Weights of a small transformer language model.
Size: 8 layers, 6 heads of 128.
Architecture: LayerNorm before each block, learned positions, tied embeddings.
Training: a variant of Adam for these matrices, 4918 steps.
MLP neurons of a small language model. Each row is named by its layer, matrix (up: input weights) and neuron, and shows model dimensions 640-735. Each number is 128 + 24 x the weight over its row's rms, rounded and kept within 0 to 255. Numbers have three digits each.
A block is one neuron, or neurons of one layer that tend to fire together. After each block is what it responds to, as a language model described it from the Wikipedia text at the highest values.

L3.up873:165166108107157138093104103083134130132149159124158108097099151114105106094103094102137101140120149120160119142135144125128138147146114160155126141121107117129061075118111122119127111121163119156111068118133108136146144142137110154117100144080136104100117114088149173155105126094136151090
Responds to: Token after a number. Separators and units right after a digit inside numbers, dates, times, scores and ranges, such as 50,000, 10:15, 1050-1300, 10/10.

L2.up10:191069132112105119133137183100152139112109094140144132147169102127143117133138130142139119097133143123154101107104118122088106124114102153116150130122137134109127148125116145109117122150152180185130144178109070120127112171102134107099157129171155107118145170148108113117130124126144116143
L2.up532:163091074118128135136146125105149120124143095145143106160148139121157138135144097115101133107112174116128130128109096102102148185138116139151208146096155101137088105121136156123165139184167179130138198120092098107118142108153100111098124137120144107134108133164133137077125105123152106149
L2.up925:157080108136129084133146134123153126149151130148130110153188110134098137135128134088091110128125104111125119134123121114092132117101133131125126105131179135122108157128163100119106153161158146149112165103104084135133146104132126167094090137124136129137115120167150179120152117147129161133
L2.up1307:142114102136143119117155116126141093156119120126131132150148140109120185073176147109065130143119143112143113155141119135085109134118109162142123137153127126126094144102138107101098120125129148134149142164167165141125163138100098129128113117127110094133136114131165192132128146104108161121
L2.up1528:158096086101130126135130123133143126148123105119136179154140125103188138103131122126117148129136117135163122142120177091113143080170105124094107147118116119114131128118157139128142113140142133211145170144127080132130129135137136147097105100142139134177082116128128081154118142137094114094
L2.up1606:147115079147151145109105096107165114150140111122115123106138115135114099142128158110124109149112166176163156152127139137113127110127090166140131089135095143115114133083120143131093117140142163124086124104147084134124101134134110116102157120134106132157106097126142132142089098112139091115
L2.up1633:130061094161157127147111083099120101150175104127117120103131111126098108119113106121092127137135131130140144144127111086112106084103074149127164165091126108102122143104129138082145121175147144115138142148134143144107134136142128131127111119113140123129137078112086136131109113118124145108
L2.up2462:170135119099135130131100108142133132133147106125115142148135131125128109091132153129144143127129162172147122139110121084127074157088096101160135141126157140117135150122157135103131139138111133137151103103065089167096145124124166116108117149144149079165115157153178114105103124123156085094
Responds to: Word after indefinite article. First word after "a" or "an" in a noun phrase, usually an adjective or noun modifier like private, public, business.

L4.up74:161186135150122145123102122127118115157174085112143122153171096125169104136145146105170105131178114112089085108129082137082108144136114124118130155133143117115133111151150125097118131176129096139087129116165122119105141110162139138130091143169133143120099138136130147119141089108138157140
L4.up992:184150143118103120135103129127138131152131115082161123105133145125146138135155113108120185137203159121151131154133090124113151144118124122107173136114123110107130108106179157142138125124127134194211114097112148165120163102126116079101129132106143123093146141115170108096122136135135138103
L4.up1002:150135102110131141153128130136135149138113092122143146152134108120140128099129170065120121110117121122115130142098110132109132117111170080192091169146162126099123076112148114084114135113129113128075119160104097126115167132197137071128158103140126126103103122137140165136132086161093135150
L4.up1070:153109102137125106094127094087091099138161140115151097153150158138120115122133178129140132096117121166125143134127129132103146101102158112142128133124157135109085107082131138120126100114144097127116132101143114124124106145142123134114124148151133104113126126152137145128154054140121132094
L4.up1239:153155092099088152083135137096126118137129099076162123140108152178122086148138101129132135160107143146138103149151124130095116149169124147129141137136120148143063112115100137111144053149161179142143140157127082146134144163115136151099132159095124099088109109110140183133074095178111138101
L4.up2221:186113077114117131130098133120141140183191113136143133171133113122182101142158141097100119101138151111157142147110113078110149135148138098197162153100159119087142092119137128095176136147162108136132148135068108115138134094166110096132125125161162106121101129129103164075144057120132136132
L4.up2428:177095151132156121154130142115130148133170112098155114141125142123161156166156120143109140118135140164125112084149124121118183145138145165132160093109182140094120128092173144132159130150139139115116142130101089145131132115119135147166115140118135115119056121120146153123096084128080148124
L4.up2510:191127128096129149111135118130146084137153114103150102162143149139146104108172157110112109155137122116146118173093067142150104063132165139168130146085166099125097106097138112116147129153167145157121156136128123170141146152121111116070156120132148085084094115137145147101139116149118123101
Responds to: Prenominal adjectives after articles. Adjectives or modifier words, often ending a multi-piece word, right after "a/an" and before the noun they describe, e.g. massive, thriving, large.

L4.up169:152144110118172119091146128123140132140096115144138095136113135165117152134165124099105128171175149126138161147124150143165146177136104117124125138137080131097141155131153099073135145129129159143160151169173100141132170120128160139152137142119149120114158118115139135176104255130165114118
L4.up652:113081135093083121093118127141112146100141115129125100142092119098177076197124112095119117118116131159156145099105182110157118163120114142115133117116095107124150112106101146159132163082161118180129130127115126127111096139151128123095146148152142108121122135098138116077107109125126129106
L4.up988:138157111155153160117117147118126111153155123126150144139136147137100129083192156095144158136143169150138212115112127110130148128114111136102164119134120138155116130107122136133165174124118126054123100160130107120132143094166128098149127116145111130083127099123157124095062112131143122069
L4.up1654:112162101130147117088144140117116131116103103134121129121116132133164122138141136138146169119111159146145162080139172132132101122113113145116093125163099138097125126149128128169121105099165132127142133158139144120112125113130165164167143146111132133116125143091174118111134083108123158142
L4.up1663:140120129135166114138178134134115126113092116121125119167097075131158180121111132145133095154144117137146134136123135132132142128080119123129082153118149125101144107128138112189147156109147134101133068146141084096110120144132148123113154105201151154130136108106138116119095162133147138141
L4.up1732:122174122112133128118137156138141138131121125132123096167140149162139163125142136118155127112143131153113128092143193159123094073124126108163129121131139146159142081152128127093114130107149123141135136161088099122115122144149129113159103143118125114109120142119160090109072114146104043105
L4.up2452:148173077128151125096102131128098113159156109146118139125126139095164102104120140106091148149133087098150165135133156159169121144130106165129098139140132122146145122113132141119143161129141148105127070169124132097119123124125139127057122118091114139089133117135171129133138107124123120098
L4.up2678:124152160099129106085127120122143092160099110127130139132128114123107139118111136144102152181122123116101151164138166168148130136132108075152145148098117083108182164125094150132169201105148133126114063126140097093118131109139150099121112185161095117132165102131149127109097138173141125120
Responds to: Word-initial letter F. The token F or f at the start of a word, often after punctuation, list dashes or table pipes, as in F|rogs, F|ernando, the f|uel.

L3.up328:134184096108110159114153131146103136104146102151137142155120082116117135156134132096124148117152129105162176129114186096129135130096146121145123105072090120117125142130092120107185157140129137169137116120104101119145106110152158088119165121094125120109171098145161091131097123132132127082
Responds to: Initial F and auxiliaries. Fires on two groups: word-initial "F/f" pieces after list dashes, table pipes or headers (Fletcher, Final, February), and auxiliaries after subjects (had, was, has been).

L2.up120:165123118158147096107139095110088115123094160163135155160160135120147130150147115135123088137141116148167157120118116165107128147108107180110148127119146122170107090105129112134112120099152127111110111135125154142112105113087137125137136140165116089110082127089120134136136112092156099101
L2.up645:130183146115173122116166097093164110142092132109138149121156125150112123121087094132125134122105117159109118116090112148113119093147176145172133108113128125116080153087118099131136104115136163159134134120110067107158120119116087144119113089106128127163113099099125119096112147166107141131
L2.up1227:143157103120179119121140138108097122139137142111173109128156094098083106132136133091143146142194169135141118144107135180102123109153114165132133125095130154090083124117094135117137131098185119148130094128147148175095145097140139147147123082096145137101117117106154114128099129116128124104
L2.up1293:103123089120137136116133100085140121158153131139143124060086128116104103126152144131141114157145163151169159113140132177154112099137131092079140133156153091130084129107133145129127135125102127129115072120128127157109138105127148145153121123144148115149105140104099113130072124070118089119
L2.up1512:139124118115133125147138161115135102144074134117142151112094114131135127104116081096147137159130158152087122136129143144113096142151131104119118136126116116115132082113150136109120156129150166137132161104159122098115130123125141137063189096123138121101129154112149145149125146175107129144
L2.up1816:178147124087141081117150111088127119146100150063144155155122127116135115103148099117141137131129140141153127166094125160100136120136142185189122140113083100103098118121172095126111129115139105123123121140132128115128120173120083118147127127152133110097083127076148137187123112118145117153
L2.up2263:163140104107148125083133147124098107136120145131120143101135122156132116107164083113123115135150134191160177147145142139116098121156092120137184140086118147121072121140124134115118160112130124164115140131105123182125117135117125140121106145192173089132134168086144128170095129119114152117
L2.up2941:133131098099193139119088144121146108090142138101173156132134141124099136098180085114145133119099142100107123119122083131131182139174100157104160116167147085137099137108135141141104111147128119116126129104124129145112128107127125136136196145132132122081091137067165138183103164112123105145
Responds to: After-number token. The token right after a number: thousands commas, score dashes, decimal points, units, ordinal suffixes and month names, as in 75,000, 64–61, 24 January.

L3.up1306:148149116115165146148128122096117156160155145153141110160146180095126125122135117095101090108145130107135134132077112114117128174138118110147186174145121114099124116117109147095139168156161158130116193129127106123107125095174092115102145148161153104149108097118122128077150139113135129133
Responds to: Indefinite-article head nouns. Singular nouns, or the first content word, heading a noun phrase introduced by a or an, often after adjectives, such as a short article, a large bend, one segment.

L4.up248:162143155158211121115121146143112137109116089099134104127125079107119090093125094109097132154120143106166150136090108156150154139117132140156126179108149109150137101138158146109117186142143157169119139148148109145115162124114190139162156128164133148154138144128092152150131123113141143112
L4.up335:157161125141129132095165125078094131170085145118155150141104125102108117124122118123121097169132128084148167167137123159108123120102120149136114111117136149151113128150154112099108112113088101139115119160121147169135125115133157123169127094156064088146068159072126122109087104115157143124
L4.up367:132132073122154100115133180101106125143100127132115145108172072073101150127158140118186096171125139161160121129105116151115142101149126155127128176161160065178143082132127138127095122182127148115094140154120120132094159099133138146156117133106123133150112120115118107118128121115123112158
L4.up523:131097100122121137103133128100158111156136109112152136128090127155116140169146139165156147169114177127134111136152132093115145107111136156195118138126088153127128119098159128090124140135116145130125100116173141112080124098154157129122082107115109126105078099094172143157124112086103101136
L4.up2118:162139139102112074130133129088100165105144110147162104117119110120133126142164124132144127109152138130125158108116160145149089150145095139134175156108180093119111124086131147108147121149109099140142101159120114138095146127109145123129124120092109148169129122086123125149124154089142142140
L4.up2151:167130130100142093096120161071119072154112135118162117068155144110117162090115105097106124162154164106128095128155122117109102123134147161146112142124127102122104115097148130117128111116149142139108127125143090130181205092164095145090102137081125124160107150067127140160136147145126109114
L4.up2492:185117063118181142121144124135123156146141112125165155134144118151114157082138094146120147164128151109154173113127143150088134118134106150148108139133120092128080106143132141156146146132156169184153120142100133127150122128097118175161094118126127127137084159077133117136124138174087098076
L4.up2737:141147121134150103127103144088159120102134109115138106143151115093088074095117172121143131091168151159140163116146116112102128127204150147124155148135117090084086118131108127139106119093129170158104101142155136134103171154119138107127155121053100127142114126102118160131132164113123151096
Responds to: Token after a number. Tokens directly after a number, mostly ordinal suffixes (21st, 82nd, 14th) and separators like commas, dashes and decimal points.